From a checkpoint of a small transformer trained on Wikipedia.
Size: 12 layers, 6 heads of 128 (1 for keys and values), 85.3M parameters.
Architecture: no biases in attention or MLP, attention and MLP in parallel.
Training: a variant of Muon for these matrices, 1300M tokens, 4960 steps.
MLP neurons of a small language model. Each row is named by its layer, matrix (down: output weights) and neuron, and shows model dimensions 304-495. Each number is 500 + 25 x the weight over its row's rms, rounded and kept within 0 to 999. Numbers have three digits each.
A block is one neuron, or neurons of one layer that tend to fire together. Before each block is what it responds to, as a language model described it from the Wikipedia text at the highest values.

Responds to: Last token of a sentence's subject, usually a person's surname or he/she in biographies, right before the verb, as in "Adams was named".
L6.down2109:484525536494475517509460529497460512499527521513484541484473570469547451510498534493514491509461515472480479485465510522462547504510471526474523539470505514523486558456502485499506522498501483503541507511503479545469510514523519496557513484488513469524524491485462484501524530493506490528474486459499480488514479500475512516481496482507474511497463481484515487481496487533476483496510521494464525515526542515534443484487482503483461516475535492477523506494458478524508449482510477504472484505535530495498493469532519472514495525512510484536527524493554505475508504468535507525
L6.down2345:525504461483506544504465508538494504528518499494507490494512529483469525459460494461524499478518458499504538504486491504510477510486486474477461501480522498491499484467500519493480520499505575477525491513443519495503491503506461473505526472489514505508503500486500456493511540519511498493509504472502448520504506573464548490501502457472500546458450542481445500505463428514480468510496473492483528477468542457501476498500530531529526521515484527496513482509454543521486501495512494475489495505475468492499478485509537496491512516473498523518493519466488503524524488489478521497
L6.down2399:490486526503506520500517444516506491466501515508517486500494506505536526466530477505497518500467501487461542511521501503505491536479514493519478472507532491508516534512534525483495455499493427498502451489487480497531476523529530472548471507501488512568502504554510459498500481501487502529495473493507471496541482515531530527461520508460563478507526492489472553511489480514521507495473423452507460470506549506544504518527490476489542518512486497518531496512501513518508496490519479462452496492489491497491518513524474503490450541556471499532511465509512514510492521496531469515
L6.down2428:494477496473464511465497490543470483501497533481562473497511532496553506469468461488505510503519480514503473541515453538497519508531489443485472536513488517480487512468487503538514477479483511487507543501489513518505509490507525487506471496508489506541503468516504532496500528521487528484525512536587489492491474535512543467505487508420494531444463487530481457511490496499476499522487521531463578489476512478538502473503538482503486489537490508515524474470470456504476483493486475485491496502511459512489453528504506484489502489505539494492512541512472489528492510466505451497

Responds to: Transitive verbs or their final word pieces, often after infinitival "to", just before their object: address, impair, permit, enhance, puts out.
L9.down300:484462513487484482541513510512508475496496497526453516440497481471488495498540501494527505493531526441526477531496490506475494518491511502502522478495491510482558496525458496498539496513501508458508500484524491480519553527540514484512554480541469497529482475483451476471458453462523471484483549526496494536454515497458490467539495497513512428462495498532420534490428496458529490498465516513496484516474500481494530484472505482502509481503499500500449523509491504488474453537493487476488474512484497522532449520463473447510509499466528496509496490521484490488491516432493485493
L9.down451:492531515456477535470498474480515490505527506500502472500481468509470486486499529525503497496505526498499464466515487523504522535449486471444509496480536473514500504517492503512510463496530478471472479505502473477509495468447515515544505491486549500504493512479530473578535506498491461485517504457459480530471495439477516461477490476495457511479529517482522509478466510502507485507498483564504551521531522497501505485460544500510486520525544486510514508528494534450510512517519495446537548521499501486515534493508453479491513499465517504475450526492514499466516482498501519544
L9.down484:523462505490439484504508487539480472502495481498507510525491548520506555535519508468416523521525518495530475501504504488517503518523467483536508482492495494480467493492482495485545538502550467474520479503513477526488497507520522547506500507505454510516475498485475452496502499485487511504509445476474518527492520449563509492503507523480439462496484489473510477510454524512465486489492508481502473508499518538495528472493475452523499517540493456496520486429502506499453487527480509474467493480528447515522486490490507489489480524486493480474511482500505479477431461484513509517
L9.down1244:483494499450452477455458452528497526542504481478482499529475531494522507525516499504499506476500476511493456540482481514495529517519495488497523517465525522559527474514484502479492452514508519545484525476496505528478504482493522508506506489525510498484541493487516462515460530485521519512495513474534506507537532454527508456473492469509504491510493512507426504498523489492510492442514487537551477529472474436483473532519450471517504521526532520479532483497495486559511510490464504556496492511503461484523497510485514476563481507496511493515519499474490474525492502490503556530
L9.down1399:496475487499484491511492504513507508525506520527538493476529513435502483467510507488511509498466481484528499501510490543471492489469513605475475538553441495471484513518536500499460477476519520486542521478505513470530521520496506491473539516506497510477515500471502471517476535515475494513508468497468517521504498494509562517529434546484528460525474478526498486452436510481502528482524507468474456512524507487473469513462457501491508492567500496487462496472520457504505482457518508537493452509491499497508529508517493475497508450490543505493501555487526510501511467506506495458
L9.down1546:507472492488481504518530496484488511488478509523471498469526486510469493519482529475526493515435524539538476480466545506523504492535489495499489533529514499501520473483488535502529489493482458470498450489505517492493472516501506479487492472508471497503503481456524510493509512509526498469475497484450488510521492453496525506515503528491464542506520436484463473509493438539509468482476523504470515551514484487479502484512476487530477514506521530526512531508502515532486475443515502462513505518527509517478490513482519449478490484491530517499515474516531507504532483510503489474
L9.down1674:512504492510467448513501446522524500518520540494460522490519501429510506490533498521492525542500495471464478518508508498541462456525525558476485527517497471497499507464484463518470494471503498525508520506518526480491512518533490515534494483523500497489488508533525513484507493490545515484494504527490496491500511505502487507487537539517488474486526463501507479488490488523457540515496514498478486464510466539522495497481516534482524484522492490484503465501528507488534481499481485491549471550471516544505486486511539567468511501469498534483451533501492517492496507489546492456
L9.down1977:455493520452500525535463516475523526468540493488474489504534509525488472476478529477478458501490516516476490476500529530484467495479471494503523520552473462498501523509506506450470456488486468478496523502525546490510497489531493462479510503422496536499448468538538532535469511483498474498466447523509471481530490514502512466454504535505475421491472490510524511506502540477498454525506535489512529550539465504486503491512531510467518486493481463492528533535497490485482492515546473494459505536443486458472519485487531469508452479510528476477484530494494515524476478502518490468
L9.down2128:514494485508466495475472462512504531456559517480509516451528505514470462482500519523504464527480476491451493523500506516439513476475500509465486520458507496485451494479530517510505527486526522530517513496495465460493518472485511469503514482524526485511515500514527414497488536509493507507522500507500488537478514520490496478506449488475563505519487507462502487514461500462489533501492515423482480457473502508511529475506455494463531539546487515522485473475561491547532493510507477515490517500493480469469507496487494491450475468513505527465515485484469483513492552444512501470
L9.down2190:496502511508496517464514484495486482465470490460514525489533503511532499473491488485520495486494489525498466485514476492546498553519462515507516520526490498523531510422490512493492555499494492513514506502507474535486493510480504524461480498480496488522500468509511489494521510474512508470492489479570493511500538506503505491461531516514502501484473501506525533508504505554513464492503517488491495506498535482518460560461520496439532513485465485556482548523494506501491497498507500491520509500551514458473537484520496480459496463503512480474516499487496507503520503515541545487
L9.down2203:520471490515500499472518482532468493532486538573527490449475488550586478477500497524498511527514534499532434474465511468481463542536536472503479522464505500501514491530507509499543528509514456441479490500470470479461490533569498468457512544493506489527507490480498512471490531506493482539558515449531505490539522511464483517522482542496478485503507466476486542460462518528509515491483542483534509483542482486496490513522500514509491502487476486497523472502505508479492520495503513511513534521484460481488487484496490481533534537500507497530499494447497489500453494518455547532
L9.down2346:480531450442445493455501531475477460489504509458553472504497504487491503511509456534476488458480495492495510461514541508488506459518534501485555488538527478521481509505469478526475476499496463484496506483507518498536469505499518502555504520511450488495455520511507453566508481521472506502502480498491483497498457527407535510523487495491515469462503476492498483537482508488464518528540474496504417488499538538465516520538504497517540485557542481508493479478494509501492535505501529477505485479534513522485410488512503507493503503480502517497492517505501467502463473467487484479
L9.down2348:474474470474458490460492499501527470489512510487504507520487477445487489531575496440481459522511496463509443487504519463466492507449481501487533501496471502527505496485502496468507492471469520451491540499489488511499495510509443477504546567471449468471512501515481478471497475508511508547496501470483501487523501486512530467513472571498497467520441474474506490499476467560433483519547478508534484494502476499465466489509517505507509421461482493517494485486507516489466501486453492495541469481481498486457508464504471504481520503449481499497489541533499469515540450484501469511
L9.down2787:513402510492454497499518514462467547495493535506465491510468484513521515495488497488473466525495501501493502490450524527527477516478505514511479505462505470465507511481509508450517509527513539464510481453465481518532517464467492555485508521500504489488549501489505491490475487483502506518510459490485494492477500520497499468481486493523542482501532463439470485459499499556480511494484501463500522523520526497497553478520506468463483520520560538529493507461506487536445487527482500524485512460526555524518473514536499542495496504535492492485514516467482488483496548538501496491
L9.down2825:470508481495472494452557458505481521515495538509511489523533520483500533520507462473504496477497494501542478529497505508496479492492518459487514509484490505479522491504543481487533510465525460545526442493475511523505458501510449544545510494487492499518478501509505499493460495513487489511468519488499533452524516497504510548510547517476468481498524451462477503501469488486508494501489493461462505520518473479498498568481516535481541443515479488485481550523529494540486465491550466474518519490488518527522517461500528483470487491485477521476505495515501495491540497532488511502
L9.down3029:505496494514495539509494494494517512488505505497503502503524499505516493467468492483559497538442505484490508518470475505544510492528500520450484529485492486499485479497519517483468489502486491469454495491465519495485500527535478506525515490474509480477527488524464466531522433531464469501502494510501525500518470469524485487477440513526492527480526505478488522494492500487519483528503491481502470502491485535495468494570503514484513451481500496516474500510514503527524507524579511483450471527487490502495495487486497537512471472498488552513501516501503481478514516466516533492

Responds to: Final word piece of a sentence-subject name, usually a surname already mentioned, just before its verb, e.g. Blanch-ard had, Har-riot died, Prud'hom-me informed.
L9.down511:504484486443510524505499528438490498532462481477498502457452526474510455474501561502565526493512492505477514486478523508505475498486489461530499511456497495469513488450449493482472485513477484493506517504516454519467483498508494497537433513495524505477486480480498514445563512485533511487508488505527477507516442497461482492473451520468517507499505485474535525508503515495487495517487508478497518468500503499481483486521480474461506495561503497518463443497480513527492522446494519513466523472476478471478506510527529484436495490510509427513490517497507519525500513515522488500
L9.down945:467501467468489478483471526508506528521529491514518466488512494499509521477505486518490521446531506512526500523506497530491464534497462491494536464511520486475516473495477498540525517577492537494496516444505505484464482492477523488465550529472545524522452495485517463505453456479490483542489535442441494489492501478521486492493497494485566482498461553510484477476518508503481467465486514478554474458517490525507507504464513532505462502499506524493524506481478515487525468509523529475500481496495507480503527500478466490520521523504492516490493491501565488481528519480529513477
L9.down1211:507520487508539517517450428477494495517482537489482483477487508483470517437512484488478489504524517458522543470489501508502507544523525490494531497469503475523483526449494502474510525491510515424526495501509494464547518503467490501507515512536517468459470513487525526526509502536504515531472477504495496527469521487502502469437527519526451487475539536551453508482482473503506474542501492504500511481485504491500492485517467442441492479485491514458509529483503481457476496493489507560507513493491536513526492508544506487477507479451506482511471485482483526540512504495538463509
L9.down1347:502507474434519516506511527502473516501520522541480503480480490480491546499464477522482486497505532489479497497527503514462476504508490441497499501479481481477492508451545465489492489465463495485515480515495535486436510480524481487490500507488510474496487464521473453480478520537479475491515495493517487507468501453503503553503491543521535542499502526458514484558549482508483490513508483527456466488474506466496500500481527490490490444533464503489510483505515551484479483495528515501476474514472526496473495475459522487513491487519450541456481517501486458481546466519434493518
L9.down1521:512511508540500504493508493516542496520480497507502466510494478496515483519495504513499551435488516528523498541505524475511501534488522524549492515459498487530476500509472514498546503546506466500485517510486484528525506486488524527460459502534531525509492499511503537508478488549502491515512516509487521472490523537471460473513491491519489495507502533485472525470485507518511456520486480513502503530520534499525471516485501444514537518509497487517494489540517489517534567527507490490472541515547484509459512500528468524507499493526505496513502490500485537516480529503531481495
L9.down1863:528499501480474497499475474537521464496481462444487521487509535479522487470504478488534502456484482517478504514487479474515470527540484501439492500565518485518472559497478540522504491497455492463472479468527501507459512507501453478472522498542524514522441479505501491417490465472487523514479479513561441515487466453524517508502485507494469514459495500490496487509535487546493546512496473499499486471513494504495501483500495459528473530473437477469475440473472507551484486531517487486483452524534464533519542453489486471465511478504537474491527500513510507538438490531474515500
L9.down1871:484518514495531523507521519517478490500496534487509476467496521481493499520463477523579452519478489480478489489531489519533500474528471480475490494518478503458477547564532473519495501455482509467500471502513542492461475486528492479514497560475479522532477483496507441527485525481490528489496461487531511491458488448497491518517513571481505569489481469510462494547578508527486492496466527483528452497470495518510496477546562538492511481499523522510509493498508540481482506514508503464481521481498509510509509491455536528500516532484468529498507509534480508471451500460477505540
L9.down1899:509496497505480506522435456489467546514478538500496472491521451511478462493477513515501493506512544450517496491500462506480501518493534500549478523498510479435527500523495516483487488512493488542533519520525466526496482511496523518494495534472491464519512494480511490553484561435503490504503512563512473510474501528535527470524484511466500480520482502510532490535500496514510511515540490504512502521488512487504479522486520490579483484508511520468526451503518560509515514545511521488511486518476503519510492482537475540497506477511477444522533524499488484542486523485532525547
L9.down1969:473512511517489482494539464519508497482502460497486467504454531513481481493475509486501499510480479490524539489503495507526487557469498518541493523456501503533499512504516500497520519507518510526504518516479496555496501520498445458486458465493480529513545464455498496459508469510476478465488481443470497532485457520525499499461485471477524505539488494497539513476496483490480460494520532531511531482506504537534499459466496515501522488508486497513524482508497453440499502496454514490503496499442450515525559512534515471512510515503512470503556492525463483503501490528534497512
L9.down1973:509461494496508507513499486506544558482490453483494495504504508520467531516528488498490486461522474534517448511556443502478521547530489466518490507537538478551461511438501483482537525511496527517497455522507493518474514505509520554491474462487518513456553531488531520550519475460504513506483473514504495505532473475519479525452514490501488531487496505443528488485506486494531491514523521499491497478518543504523507460519547521545480495458489504535486487483490525480534469478542518517506492492421532484460526489508532522468531497462488476496476472494534515478484500496465523544
L9.down2060:475524488506465502467456514536545534484516477486492517483486537463543508500487447478510483457480496522487492498501484500496501547487461467459466524518527478502503533508549496497475513490463545522496492509491510468477522471523460516487482505479494471488519491581486478536447511506555495492472511474523429489520472567482525499509486471477501482527469467517461449547481523506523486530473520476491533517499510509453475470538548513491486463487539495485516486485449512466477466513484476505526526476504495489535504465479520508480512515474523539515497496485515457493533509476473527504
L9.down2111:499504515504525518508462500507463511498474523441478482463561503501531500493516519495485546487482490530492484522476458515483516528515552474514501507467488490473453491486500523454520471511519480530492483502455506500479537475537467505472424488528476475516524501472489470471503503523499496516464478511496528519495529495530533494461524462497516503481485478501462534491503507509509447451511523498500509495498487494471505513461486514478485490565477492457485481490480491540480514529491508500496483494499514504551455486535465532459470507491501498523501462501516498495521454527511486536
L9.down2244:483479498514506518454478492510497486495506520523488492506517480496497520482478516569509558484537498538546506515510529470505467461487517495522511487502519507518460504520517506488486531530525490518471496485530494496511496549500509502465506480491548508476501513540490524499506497536497484544515474520459496490493492546479503465466473546491505468566523495514496472507495551512490438466548483513498498484512504527491535513505497446482490500494535523520516468516523485539510471497493519529501551489517477486472483468468489519478462469512553497480508476480522520524464496523490532466
L9.down2516:508515470474471541490474510541473499490503482504495481520488521466457491507476484534504511488506483460533517502506506540463505510513525501478451477464501472493495526489492493518468489463484497478542516513491483501503489442510483494465515502479467533519509494484504494495464486469472547460486503521525524530486535512474502521496514513500453488509508495550486505465508484470488520506489486495458513524512500493516501503471552488505508480533482477505512570510464495467527528484492510502459498471498541534505521484530489525498466488459510528526481501463497533522519529496490514429
L9.down3014:543532466505451533495487510526490498486512447491491497480485531521494521500508502503501471510446489479496492455504494522506452482508499439473440507486472484521543506520497507488451499492460493516519456491493493513492453500521495536477517501538489473540488479510501477522493478531529503472495510472515469503497487436518543441480498482452497489497474500520496476520501508511455499494500494528531468533523518499487535482481516449498462483469520517461535511516506494503515490476509520527512523533438446476542514514472533487468527491468432525494481461467507505481484486521496512504
L9.down3069:514485483458506532534499540511505517520541448482519513513505517494514505480499530498459482500544495496506487505522499492510471507544514450471497496488518498504468497538493518528489532514489511528489551532495497502527526476472517509488537507511477520473464483516494491516496438513472483488499497472507488509496482535498472482500543510560497483510504492524537481524531510499488496523450503488528501515513513516484531481482555485512480506477473492472484522487493515466469471512507515519475480478453493508551521492470464454489491534450444521507523490520510502444492507523455515493

Responds to: Prepositions and verb-final word pieces that finish a verb or adjective phrase just before its object, such as siding with, endemic to, regul-ate.
L6.down505:522456510503472536502482489529505520449498487489497513511501524482493505490478505458538508530526506535527517503520511494478507485467529549498463489501463543507464506491497490515458479520514486472518497540493517503498501446526435474487540487473455489510483472514474488472507506502500522546501524507459512522489507510471535525492490537490499509498484474504453510537493458467505525480513454491477526504503497508470494525462520491536528471504501554522529512515504510494515530489536463508484494492471513508522497490456491487477508499529516493535528494477463493497468483519480516482
L6.down1193:531517491515507498478511480478458506490500471495513502510504508492512510510509540463463525493513447521545528491498495500480452501493493549487520491488516531482493506520504551496511470470513483515491524494544530500500484504470478486519495490536514477538509492469498480475478519463508488538499499480459551514504512476485513532465494470469503510518524537463493490479483499505510531495510526518504511491500461485476538456515500469459456492490510526504517493502500480520512520472486505504480470488517481516515504455499539492463474520492538495482503498476533514465481484504511503521
L6.down1942:515499492457505529495457487533511538485521500501509478505475504505500488489474478529475543490491440514501496510476527509476500440506475498462505468523513516527504499500517472525459469490495524515525516513525480475520522488498464464503473496533482525553494499507497466493487517504509467504514493527478536516481528482487520533512493493470503511458492475477520503526468491472507494507458534494538484489432525494499541483491481516470574530563491500462501497442503506516554483503496543492507476554495439514448460496506542479502530487509546486504502518523495526550477502508471463482
L6.down2166:513523492499529494456487474498510474507522512546527494534496518447464503500518551507507502493491514482494522486467525522469483499486504487514503463515536511516561522513493548525520471494478514525474486547487472543463529500466495470500478478493455520485510487506519534499536527519491477479476515504530513496527545461512498515491464534456478488500510505483508488494492506486509524510498525514524456511507564517546497499508471512512511487518477494493480501515482484517546474490478504535474547495500493482465436498519475520527495498485521504531514483544535470507501504455489517493

Responds to: Verb-stem completions and prepositions that take a following object, mostly in prose, e.g. critic-izing, focus-ing on, driven by, attack on.
L2.down1530:478487494493481453476465530518506483488462535468493491496454501514528483523540483464486490476460490487514496501552474491525489556491490557483504475525494538477528522463524476489444491488508538501474531472533472485526514473521500496489545488470527492493490510491506474531474505486501534537528496503485485504476510499528527484503508523457460491495490491508449487471501512510480563486521488557488481506468525470442539522502512515528497515504498550486464485529491533511526532486480507525495525491515478506512480489515465492476502529504501472497510497440513466537507483529510476559

Responds to: Fires on the digits, thousands groups and scale words (million, billion, % of) of counts or amounts in prose: 2.5 million troops, 140,000 wagons, 150 elephants.
L6.down364:501490527534527500535470459543470525480482549494489477466527514496523510491488457438489515494502490537496468477508489562526494478494503495500476493474530480506481487506490499490502533546528487480467490532478557493463504509522521503521540500459498506484492492456487499483477479515529468501520531496509474511518515533512525490483526496448498518533482514489503473498511497508480537537513507509492470490494523462494482498466470501469477489478517485526481521442511470493517521517456462488502489516529478513450488533523482503511535487474520544486499497494485503508484488522498506512
L6.down858:537463562522507493524492514485501486532523515490465492543498487526499490470478458530464496501484481514513505477516459456448466541489555520456485520519484486476489523494483489512425444448468516506507494509502542483489555491510468481552540529500485512509518506505499512506452463536494478513496470481499503484429504499457487546482544536464483514526497540486442507536489493497507502485435496524524468541528495451525511493477501517490525494502540513500496506489541457526532486513492507523524519516511446517489496503506515494494511532509494520529489471526479528515522502516467544491
L6.down1497:537468485522443477551496513499499502460525525520478473492515519542551466497535523492484488543483511465508470494498465506497474519460535474498512486496528505473459511560493482508489528511494507496526481504490520544477520507515480471495537484500519520532464509486529502494453494497508502522504503488514497424529494452478500494538496525533509477484507518488482499521507502539495543530464480441496503507488536460521517475480453491499522512505451487474527501514493520468491478497488521509531471493534512464499532478543528494516484470531485496499522504482507526510495498451530524471
L6.down2725:500462516507509529533544512524485544490478484534457464498488511504520487512471524500500499505458506563495500528510484495498520511509523461496505508482484543492532439569453515488473516476484474463490534536485535538524505511538508521533530450504521449557514467486509507539458492497536514505449501438455525501456518541497485517451493513478516451496521505551480498542453488491482520495517454514516505490517466465531489548497510521533509518498516508517486519529499455468490536487495502498515506480523499522508500457509539508487502470558504490501495496492477530518491480502499453487

Responds to: Highly predictable next pieces in formulaic text: census boilerplate (total, per cap-ita), digits after commas in tables, word endings (deterior-ated, Roll-ing).
L2.down911:513487525460526525488533493544530510481513460515486475471500472482504508517488486521493492507535466525502499501545492509544486496437542496472483516506530476483523492471493512496472517518534494497511485560478508517509557499520474508544487530447507498493521519500514565499468485480490516507493482491528450492490490484465489527513482500479509533495480476479530486499517494513512518468440479504509515502532481475509528539462582524453540488483484538487496487547433453515502511493490490493525562504567501517510500495507526473534498492541540527479467490497501501489528526517493494544

Responds to: Digit tokens in numeric quantities, often after a decimal point or dash, before units or percent: 2.1 feet, 5–10%, 150 sec.
L9.down412:489524503494518507536509439483532460485508484551531486531498481579492487536509468473515516468501473503488481510476521508521497498507494508466510491501506491507511488512485490461470503480530523461522472473495515504520521464504524476477486527508471470477491499492489515489529482496516510491505515491517470494506498504487519554486556513500491487506511485513484500488498485474550516497497480473464524537484498475502526492451471467511545521498439499500489525486476511501505545489487488504479520492498450490509504526508478533488505534490524503502526498496476482500494475496486549505
L9.down597:508497496479476493477466525530561495502521482477459542516516502535463503548522527486559486475466478505488485452464502472512518464471527503471539512481471480487502490491408490491492548488524509517501482502527451473477490491479484548517498499484467529469498476514534506481523479509482506485467521462502478490519519517512523486529514495487521521478502481530471491487501498508536515516517509485497499486504511468545499474465548471525522498514495480512460520570503504481467517480500488546451517477510506469437472470501471498545538478502498536479487486501496522498461489517469494467
L9.down1052:491497466482493515537513516447456493486489516480511478507468465550506488524481504458483536514495490483510514507489468461511467501497492524486488509522517481510485448481509507452518512452485519502470484500514486461462532525466460482524488513478489508470556493475491511496464497495475508508521536469501511523500474509496521480530535495516524508495483490560507505506471531522525510519510490511453532466490524490466490514481494517494460478446534467549510483525459496514484531490476483458527516489515541479461476488499463491493483525505510497508476531463489530463504477495511479475
L9.down1090:476538492524514493527524478464506477505552536487473477495520525512524491530504487486512513491485504538477503479499501499552495478490535542509533496489532461502501528522493531539514459532514499529512507474496496459484505539508509559473503476493484499512475558522506504500494505514490488495471523520479501531539515508549488498488549502493497532548464528471522504533449477477478503507530484484476525498490483468507450486509499481500509474487518489488495515482452494479510526564512505518504494501501498545516516487541529475548462501523510492479517503480508500481501528487530518548
L9.down1317:546492542509556505471507516461467504513490506496499484532513477499455523487541532510527516544482482475482512514472440520516518534484506508501488535524511529447479496501486563492462465465543508494470473492450481507537454489505484487533514477494488567492506509513525477531497471508513485504481536483515535488530493489520503512532526506530490502480491536491502489502508502511510472513469538471475463481553476486511475489504506552544471515476460481468463504490501524506521493536516478521475536495512477491481483498538483531505496472487553493492491507524504522489521458534499475493
L9.down1621:515509482480510524486534544498468465508479493515513465494473542490451521481507513510521497510487451494488489499492507515495485513516474558521508520472454478513523498519532523488527525536504488493487494493502489460508538463457492494516506511482528529489529499480496493533502501423478513539458508517449492469528517504495538454504521518498521556524508514467527468511531498479505508503501527486523544514505527524507474475517487523463521521477522497458527506473491478521498507488457567507494528492510524507516525476480496464499496477500520492503516524498487514480503458490502530483
L9.down1813:477520444454483479523547520529511430523476492442430479492529477493481484495486539512506525500473493477456489487517497487491526539519490533513509518489500506486497479504493468489514503445464424477506543524505495483496508537511511487492502483446533506511482473540491492525496493463537528542510434463472492529463478486505512492477518500454526522531472503497530490556515484525472508481449531539542501528496535483519469459513474521475493500475516459469486499506519489488524527472497516491479470489475492494498518475507497498497500472456505506495486487467549480519471503511488471513
L9.down2033:517494543512538493481493500518493486468519487467454516524514486490478461489506486466479523485515490491505494504556480537508497497504517509463480489481532488485536501506497461503496493465452507529476480478508513490505508508514472448558480475466480512469532458543511478439476486469558484501505504466513487508488513528484511491542534441467534490497522490558529483478511494511485476550504483460475492481534495503487429536474481504472531490537512524511484525508493502487562506535530477503496503485509527483478495539521507509474464485479461502535471475451514476499493526490500498466
L9.down2066:475526547469519474535511508490518492453465502460541476518506537513534529402483504519496540503518502541509543488524545486508523516502498507472506490490491480501560551481503476467501529501519490460476493532491516513491546525514481507512505479500509477470486523523492436513492509474511529496503554480496501514490497510504484509498473489475531477506494526452527480458492497514500511510485517448504469476495479516525516490517471525489487512504498510497491500498513518491484520435530454517495501474494489485478483504499511494483460562488496541472513505465480493510474491509536478518
L9.down2488:470532498533561517444569482487517486534533518475480519497468520463498505528493499525522497460481527566506491495490471500500481483493478495513497497480509513520448524514551437484461483497493488486505481514497475555444471471505476525529492505548485528485499519519507520504472505497509476507467531458496496495491505477499520496475496463552546484530524444509462506477506529465459502564455480502491501498465496480496479509464505494516519449526448536463502508486491486496520529500521491500468504480505495462466503478502521523466485505551496497469521483515479516505525545477497457530
L9.down2490:488478498478469485479540512481511496486528467528489450510483502472491489528524489486483509481493560469503544519516499494482499515492512512500498515526518482461448487495492560505459509493498472481482477506541517526466533490520457514504543477539496507505494502500528458465458480485489509514481490489542513524494561522478477515526519504540506466478498493548516516501524461490479485482507498535529452500509482485473459493500476520502488497489483479511494516510493510471475544500504512500493519499546502479474528441468487490450504482492521488460480499523525485493490470485463513464
L9.down2552:519461469487486459516532519479514507508451498481512494540477534524502488494464485499523446524499483474534458494531540502489447516482547517547477510499520523505455493452456521561520529512491537484515487480516469492450532509484499497528522536485518468489495485459455534471544496492482515504522491507446461514479494460540490464487489463514501527498569502491491483523472506456507479511497498534523510512515533501533506530517481486542504502504497528510515553506467499500495505490499489512550495480537545501448525522437516484484515519498488483490521500500502524465550460506515505473
L9.down2716:499475514503523467544520508506491446498517457490511518506542470501521496521469505493490487474473487509508482485518511492507498485515521517517503479502474471489531482502511493503491495481446486517541490493496510488502547491469516472515534529490473525565472506507482501506490466514497508485484474524522503471473494485457500497467483455555468497501492510498590502525452515514506460523462487478474489534494518526507493546538451459517529495505446558545503498496502528467539522522511495481527515480482495520474501494515484518496462486510478486498485504458495513469494512538467482481
L9.down2771:494557559503490473556432478508457523511456469509537460485483471480480471520543498490507505512493499493523515457513491514522560491514522532517521490481508502512504497468553497487506499531490501501520470500541547462515509507526511482476489489507458465478530461456465482491483511502506550470482466477493509455492521462499514448480490493547495488487528529501530483518525476539519530534498497483476479495532523513504446456521499507530507525510514500497478531498514485518465539508498529475504492521519539491476461481461468507490522510512518517495528501504489480474503510469525527475
L9.down3056:480449530446504512533564471486481490504498454476477471453461479524499515515538492489490520485485525504518473492472518496484480530491508491528458552442505496532526453468478495532476494502449486534502482530505483509482514522552496508498472540495481529503456537497485516510480486483521501516482501490499547511504505471493508468461487496505476489514484486536463528481484493530492547509493529497546467495461498516504535460477501523502527500495488549484492521474495533512443478517516569483508488489539544472500518482538535511510468503425519521476503493510504517498535557505485502504
L9.down3065:473490541523498554479483498502489533483477507492452498529533490499513465545577486521479490447519508447516512499479518441467517499536517500490501504496442487496496521526468499487505480463494550503461509464506486500551461507460540508520502509535505490499469460510494464520489490494506522453450476502503504510468506542524504524542480504490485484486493477522545513500497514471528479555489489469525441538462525551447528478515493510492518513530474498508476479529442482512480469537541482518490493532472515536448482493470470471480510485525492478486535460487528510473522507462492506510